Weights of a small transformer language model: 4590 steps.
MLP neurons of a small language model. Each row is named by its layer, matrix (down: output weights) and neuron, and shows model dimensions 202-297. Each number is 128 + 24 x the weight over its row's rms, rounded and kept within 0 to 255. Numbers have three digits each.
A block is one neuron, or neurons of one layer that tend to fire together. Before each block is what it responds to, as a language model described it from the Wikipedia text at the highest values.

Description: Articles and prepositions just before a named show, film or channel in career credits, like appeared on the, in the film, on Channel 5.
L6.down31:143165112107127125081166108100102114126093118109142129166135137139121090127200097079095150114116089111105132087140134142098146121072128136116185120174144124132092125111151120114154118164119128154102086099099094125136147167135136098181145126134097111126150116135116127138122097109132085111
L6.down373:118091148117101137166138172124130101121148109137149105125132101120118125142073137092133134105150142077173134105055112105074103167112139135117158083096078122167126116150135128129156096136153119134134131121128166127126145130116156124089099119124122125122147096141120140140131139114118101128
L6.down463:126133100082158081106107141159114136153123146121136142123125117099174115136141138126130116115121110131160084172110162133137124132139173124114172125132132107133128091114142145130137134125103146126132131105085135108123130118161129131094126162116136139119106141122160161058139131132135128111
L6.down782:190142121100130129144104126112147117129119141118155112136140127165140137129118141106151140158168175117173123082099141111092151089167117156146160089103142123134149115137127125155096123125124117116118105139112127121144139148174083125089178129167106113171140102125137097143114101127136153091
L6.down898:139128095148131166147124099151126122089092144121083115113099129169171121131125170106142134135127125119119145145156136129106149110142149116127102131119129143172138173147140130091109164136143126150138101178122132123188134148150090075078164100146115081128134124118079114177141106129121113148
L6.down1046:160119125080159160104120146087154121131103116094075116114165113152111118137105105143101138105174106126114128138085112129108134110096104108154120102138176110139083125144136127121136102116129109110108120130106124133149110111117148122115147159106120173155123097131128156123137147118160103125
L6.down1518:149133105169150156157145140098146144102148099130085140155157144141138127141147114100120108134149117165167131092165133142155073112113116124122121125148105135124105109151118090148155123165126072134136121136134114142120062143156134073109158151081121122144112139135126203164119158123164142115
L6.down2038:118118121106118173128113144117146130098068125122130126134176138121113140186141138113109143151144170150118136096166093124106084121144119133150173140166069163163152110082151129181108128124145117144098089147132163144141138192148074146123124115133110088138168119174143083155144113125128133100

Description: Tokens that close a line of wiki markup: the == or === after a section heading (Films ===, Television===), plus table pipes and |---| separator rows.
L6.down26:129109120124134156179121100133154153123136121135107136128133107115124119131144135149121137127132143131088125130128109165161147110135117159154127130106129134126149135122123168155141096143124136123092145093091128136146096114113146130108155184149129077137149137123164160149127109109128101105
L6.down201:101141128125114134140156107143145101154137133143135128104140104135143119114128128133115109108138124121154134148117144115137153110131101102157119133115142127155135142177156096145114115154124113117170117164126147090149112147130101098185150141136152177157116138156087177137120114136111093118
L6.down513:091135129144109110155136104152117117118147105113102123179114128095086126102116117111160110104132120137131103142106145150134173159166109170179131108137121151159139125102126133176104099137123141121142136101209120101098163143138099061070132134151117120114061131118203107090107100121138124088
L6.down662:128128113096140138102103096119088101141136146164120124145129145119099149129138165146126179140132139138160136121151139137130120140128173191114169126156099151131127109172159114120108131172106145132125098167114173126139124134121135173123115126126158130099141121127111182164082139113133160120
L6.down900:065123090126129137097115126123145142115168109123120120125138154096154111111151135145152104118120087107150116119121121124118115154162134146167145141150143141127071116126109118140140131131149144109165165158113126118187082161173109140122113138107135086157142137142132071157156082142133151088
L6.down922:170126160157126102106094163083118095102130169124124133136135137149120141164116116100130137128180151135085117109118151135139083092155146099165151129127136140146117110094126182142106130175170133123112141117093155102135141159105132155116140168141132131110145124125125181136163114136129104094
L6.down1002:137111120133107126162114161147118113123139126164135153103177112122096121118130113190153113105148104156110120170130149128144115162156108134103120162116116175119103167093133137147067143131120189131096104115142133105144125127153154121131150125118084120085110155139182088135137164098139178133
L6.down1993:079148093162139140138078158128058140163144106121157124153129056158130107179167139113139136106097123137118132132124103107153111101103176121137154123099099171120069124122146154080162115090116127130158136169137131135077138151115113115145147133138110174134134084110137135109142103127132157156

Description: Closing equals-sign runs (==, ===, ====) that end wiki section headings such as "== Early life ==" or "=== District 30 ===", often after tables.
L5.down552:152146115153110138137126115123139165139110124171106106115143107165123129111157124152111078158091106117127098120155122152120118143089131119094144103165129087155119128122130137133098130144117112128153133181141140117073148139102147113135114125148130135134142161134122159153162084135131118107
L5.down772:154145138114098121112125151128140102145108124152089136130124099140098182147115105123151137147097102154103107138098123073119120135105097099137106131125133111167125138094109119164190118139104093175166146144125146125152097122118141110094102129127129128121143126114136155140152143104151138134
L5.down819:148093122150117124135149133124153116105151122115144116123138119125129125094099131124118120166146154128130167136085115123136147071124168121122211125139148082125143136118108158138145104127128151132150166149112111157138124126112111184104164082111142140136130103158119115129169137110146122108
L5.down828:126148138149169168128164139177110104154147147131115133122177095134153178121110110101131132096131159154122149125111149095111107146138124137116170171117160145133132180148145102136097129143099109148109149109069115117104159163100153096105150118149128138138147150147135151122115130115102106111
L5.down1176:137108126127122116107114125167110144134134138123121085118145123107117149115092095117134163127107137123124133168138157093103135167161114156136113133143135140106105135083154132133148110166128118138123176174148161125106120157122149114108128176134138116099132133134117098124153131123123116110
L5.down1406:097117130101137143126136126137121122133160118062132117115129109139091151122154183086130133136131106121123096148149148152117075104139087126126111119080161052121121134145136177119146090133136123117110147127131110140130126110147139127112142126133101156135126106126110170159133119148127091167
L5.down1417:088150120134185122116103122127135097106141137114135166124129134126165136129129064121199107110198154117079154118132113121126130150082108133131130136108134128128141075126135143138139144121166107110113125101171100145088150098129157112123155175156152201058124136132100144105127143076113101124
L5.down1820:140153133119146116162100166153133094106102098112128143108112126127088080116119116135120105118158165120144089113147114117146111120124118138186149136139164088112103130102102108151115085124120178136144125144151167112145124097110150167143109144117113112145163151099138118133166117128075140096

Description: The preposition "on" and the day number right after it that begins a full date, e.g. on 28 July 2023, On 11 November; other "on" uses more weakly.
L5.down92:133129100132138155140158085139137158133107169129106098189098093141124122154120110119171141127140100082126091103163152128099134130146148135159120149141107137135177123139118116083100116080107147114162097117165142112117163156145140164119130090116094087121116150146126148168112133128125159061
L5.down175:135138120145091124137127125159156109130147118123128144177128081131113119111084091119128119153118118151086145112147109113119155114111133137131132092110107140109148125131144133119155104127154115139142113150140117112084146107159129123195102087157123115147114157126152155144129172140151141137
L5.down318:131125141067134118187146107135145089097072106066157129125164147090082132106099113082075192161151129141117129134124157108065183134128158089128112148127118137132148134127114101093139116098126149102129154142152141106146158159147080121079109102121128099171146101152163135165098115126090148168
L5.down679:130144102160169151126110162162157136134140145133143088095142150116140120144139150095132074160120140144150125128125095137137130198127125128142135134145101133140123145125107130127109119117160165138120113117138119132087119151143149161072104121093147130111098111120121163142130074121076115096
L5.down706:138126153096147130129185101179093155110081086097159132098175114145073137104134150115102136134166136150137175139155115112105121108151110168066106162125158102119144127116131127116114076086119170100121121145139132134141114152138130123111138129128167099118131131110133128152128102112171143117
L5.down1294:139134097088128147109134159111152169097138140105160120147123154143093138145136124139095148094117145124129156122135102118123126120112123122148120050097124138135130178126182104141150114136179146142149134084105148139103077151153139076121126130167098172118121160151122123139118127120124150153
L5.down1695:132098100126165150127133118159118111123105080157117140165102158117124187146119135147117132154113089139154158142140116176087154119155127105140175105132149152125102169146148117094146115134139085138171127092150176110086166140135134134103136159089154115147105144115137093153124168099142128113
L5.down1759:127107104085123140154111104129119156163113079130130142140163138094135111112139148131115174144175100162131135142109152109097107096123097164135124117138090129126118119154149188142190103177098122150146134157123124117131171133115161177133132139138101092151104129138145163142174135148112154085

Description: First pieces of multi-token words, mostly the prefix re (reacts, reclaimed, revenue), plus articles a/an and opening ( or " in tables.
L3.down1821:091137177167112122136179112098136100170130104114181113115147161111128161097108145109125148142101143118117118105151118139157145092110147117139122144087134138125129139140172172115167129145125133163079139174162107142157151117095139097093104109175166121101132103150122109140095103134102102137

Description: Prepositions opening a time point or span, mostly until, since, after, before, from, as in "remained until her retirement", "first win since 2004".
L6.down490:144127074157109103145103126139126132118132143153161130143138111150102124111095117136079114126153113079163136120142138141120158157100117155109130125146165095142163155128097134147116129119151127103162094117146123121103152132148117174137114164096120118142118154109171153104152139141106106156
L6.down1037:158108110071109124111116121128132143113155128120124090134140137114116126139104122137133135148151107163091086142151128115143098150130113157147122163115162129111133151157141130186071114135155112141107178101153138128135109159134106101054100178209141134117142132127112115123106158091130125145
L6.down1133:150137155137149113147151145166127109103150136155171143120108127153116140152141142121100151122141097129136131128150136123117106134107109133110097138127179139133103122120129123148110105156139139130105129133133126174128140120134125154174092131171136130107100131129142109093089113136123133152
L6.down1286:117090145087121149129106124103143116148062160140137142145174056149127104100087134127134157095122105115157106124104145126125150127097130102127104164133147132135153081129169144140119112117097149118098167108151091147152112162156101122062161118133125158112128110082155119117105092127087112102
L6.down1466:112120091118170110124144141141138112144152098104114151117130115133140143139152141139101154089139136153111121141132168128169142169135087097142126148113132105100139136148180133138093103132124103141132084115135134129100133145106113069255146108118101115153098122149127039134105123162102138139
L6.down1681:165117133121155148130097142115149111132153091108119116149132119141123123108134164148128131184112132144144131092103094138119104147119179132155147172166111121157183159122138126130118117128140108131148154116112133120087142136097105139130125129131139124160105131139128099119105124140096157116
L6.down1766:109159095115086105147125123088175172128113102149137093163171133127124144143126133123118160096112113098111102135167163180141154121121130111146172101121085142149122112114175098129111153136124109118140123113112132121128147110132138113134154166119124136155153143127169073135113155159125098153
L6.down1964:097105135121167089157086122151114076174107104072133149121137128143155152108134171102111139110118127124128118090133139142125164116113121115117127142145147125156122127084146151142100163122178116129124100120136155112159103136088157120164147105137140146109147132172133150112122109128139176114

Description: Tokens inside date or period expressions that come before a year: month names (In September, 19 June), the in until the end, range dashes (2014-16).
L5.down774:150150156134143117143126088149132082118127109114154119124095103126102139168135123138134113138104121088134114152097115152108093132095151112072100135121142131112155119129106153168133135152142134112039178133104117141135158139157152134135050133163118111140167160120156144136107115119154190155
L5.down839:147108158133096136117159097186110163098148086149069136119142141131125116165144123105115120094125117112118130129127156154089091144136168152108121120120138159119133108139132129139137108101091153107130168145116152121129122140146074153126124106133111092106137116144102146133110099103152096080
L5.down1031:140126152128130146113130147148136180169119154106167119130122087141122131109115123138101167136164126146159143146153139107135148112104137140141112128095150115156086125132148095114158143130177156115174103169096117078137172125168154125086150143130157149157140125124171120126156140155148165117
L5.down1090:103106123119096125138131047141120128123154150126136159093165105130079126097146101160152119128128106153120098150139082100152108156128129117114140131141145139158142128118138148132154147116122119114154158131164131151140128153149157131087142138122154103153121116127102152137131119164106095100
L5.down1160:118107125157121105133114115112112127112134088133124140174128134191089102118155115142121139090115139136130150150111102170130135100112162172171101137146131149165178160088144137113156108152155146116136148143187150107127154134132145149073150122122125108131114131096120066121118143150107068089
L5.down1431:099119148179103115146125133153121086117161129161120142066102142114088103104119122127126138127116144137105143112117102121127148132132162113094161168124121126143154117115105131115134158159164091118171137095171153129129126154107118113140115123153118117146133139102124140107134086182103125137
L5.down1677:122163108151120133125103153140115145124114149095131156126111081110105144153144133111149131124098129149114101150156158077145136112106128144139131127092121136128165126147148118080157134124151163146178163151127133096180152151137091165073129187138078127162141135116116133076154077150142131176
L5.down1837:170119157109127110185106132142150140105130148091097112144114160170104104182153165094159120096154125139132143147111114111144152128151171094118140130168117105174094136108085122129106114107125130100103105083121108120083134116145145131098126173115145078124101110114162051101097105145147152103

Description: First pieces of multi-token words at a word's start, mostly prefixes like un, re, pre, dis, o (unexpected, reaches, revenue), also opening brackets and quotes.
L6.down439:140088119120125172089143107097178173151149072135113141105087102146085183145119166124153177135151110107123133154104135116129122118129130174162124139132143145128134130133144138079119126147132111140132126124135106123105137101121119060061137101134094113116074184115118186096107135136111115138
L6.down526:149163171133150111138123129079118111169124104116085121148133130156069102143134137133076093089103134131111109103127112132073092104081168105112080124091095122126122170137133134120107112103116071116103106121135128109160110137109146156114138130121106121093091142179123117164106124158130141150
L6.down1181:111126106101145126132136133121141107063157121136147109142124155123120072144085093106140135151148151150072164125104112105118155150083099109134132077115156143125113162121156133133140124119143107131107088151123132104129094070107116131130128149134136128135101104153116140131121094121099099102
L6.down1464:102160111153111133085118136149107102132108179085167148148155123118115116103106126098133120125150121084139127137115160141133136114093119144162136165099118119159153134161121137139143095121100139115173164108127127141098190108107111140027137135103115101122117137087139193108131118101097100129
L6.down1594:121125138097164130143099105139080147115117138116111130120116139109129117128104153161119083149102098121077153102123149118207068074132108141145138134156130140130122147140133077071144157176177147070085145103163129166102062079123129090097142123130085128122132136119115141142147137137107101140
L6.down1749:094130119143127097119107126149093102119138148132113168127151120116094108093096105126118117128117145104104101175138144128102147138132136130155134143143060124168122125157138114141154139130146109163165162124143140088124122137113140137134131115064096105125107087177125111127150139169121146162
L6.down1904:100133119132152154096111142122113089085101143136147155128169147116112148136099147119130173158120175126091100129157148144094119193110129111112125118121102110109067145150144117126158101109123140162125126095168145090119112140102130130072156076142125121114123165114109144129097155111159159114
L6.down2018:166141117131146143149140116124112123166139134147133150122114139171107136132105120172145140139094115133135149164115090097123131072152171144118109146117095148118110134097132114156161079117131170109123156130124104114173113124147153136104146140161133161128133144127147152122121103134163143108

Description: Opening pieces of words split into several tokens, like sh(rapnel), sh(apes), Re(habilitation), sc(arce), and hyphens inside compounds or names (Louis-Thomas, ex-serviceman).
L5.down207:127142138136097103174154115087116133145160132166110124113137115107118129104107141107126126104135075115119175112155129135108143155177124098151072132127132154152146138116088111146123098104097116164126143123123115141139124122142093105075141188129109163074129134127134130049113144145121128120
L5.down284:116127116147136113122084117154107146109101142124168101152123087104152166129150133159110159127123110077145141165157153119152104142078098120110151099155167152127130143138142118113133128131150124152158133077118160117101145113153128102067117140176130143126100147126129183134132143148118121189
L5.down880:115133132139180134136150104110146113155155070172124146180059138120092148105115130111101077138169097116150147158182170140107107105178108093068158105118146179064160128169144133124132101123138116122112089112160116114108125097135130157101128127128137108129117112148141164126150131151090146129
L5.down924:067129086115149118154158135134080122098113085143124131110135140088107113134138126130152194172107125122091142117127097128134115131148128148163170124138130080136125109164111096145129120126147141137142159129112139112122111152104120094080173122112112141122112155100124166096098110193102129065
L5.down1174:136130131114102111105144110137104151155145170121142148153099128146114136139149138116098155129180134131142116097147119127112155111128097151101112144075156158113126093159117141116128139117134140099150117137105127144125138139094123085085118096139144112117157138116097145094110113161102104090
L5.down1717:146105129115154128159126140154141161141169106119117124151097148109184120171111150121062151117133122105099120146167149135085132122106111100103142157134128151135082111127123155130127124062149088179157144105107116140168121122085077194054094145107114151127132131112133110091089140110123128108
L5.down1946:157108124114154122145104097108105171140163102113126145124160109122103094129140159118095129129141143124134156149136140088125117121127156108140160104080110104138127126104161115126112135151147128111130132125123108080136165122100102098102117102097101133088113119149113133143151082143160099102
L5.down1994:117147143127135123111119111170114126147109105110108098162151132090116122079139111109091121103075096091119153138128138091112158169115120089125097118146113092127107134131081108121133131159133061116101147119142128132106170136134116119160113131126084143102140138127125135133083138129179128181

Description: Time conjunctions introducing a clause or date, mainly since, also after, until, when, before, plus closing == of section headings.
L3.down1872:075132138135133150158131132101147119141125106160156133130109150129160122114101117111081097143134107067137089150124103147134162142085124140117173125155135149131141133107069087152122111113148101067152100131149172127146133173108147121122120196148105139144141121138134161106156100165124170111

Description: Words about film, television and media production in filmographies and film articles, such as Cast, Production, series, screen(writer), producer, directed, and table-cell pipes in episode lists.
L3.down2033:134106133118107159100122131094085127110147144138146104142105144122125157136149074156155154115156119133150149158157116142166125161134150089157102107186118161170154094141125122192133079154102161101101161129141128154146162137151096180120133126090117115132119150125163115135151150116159124137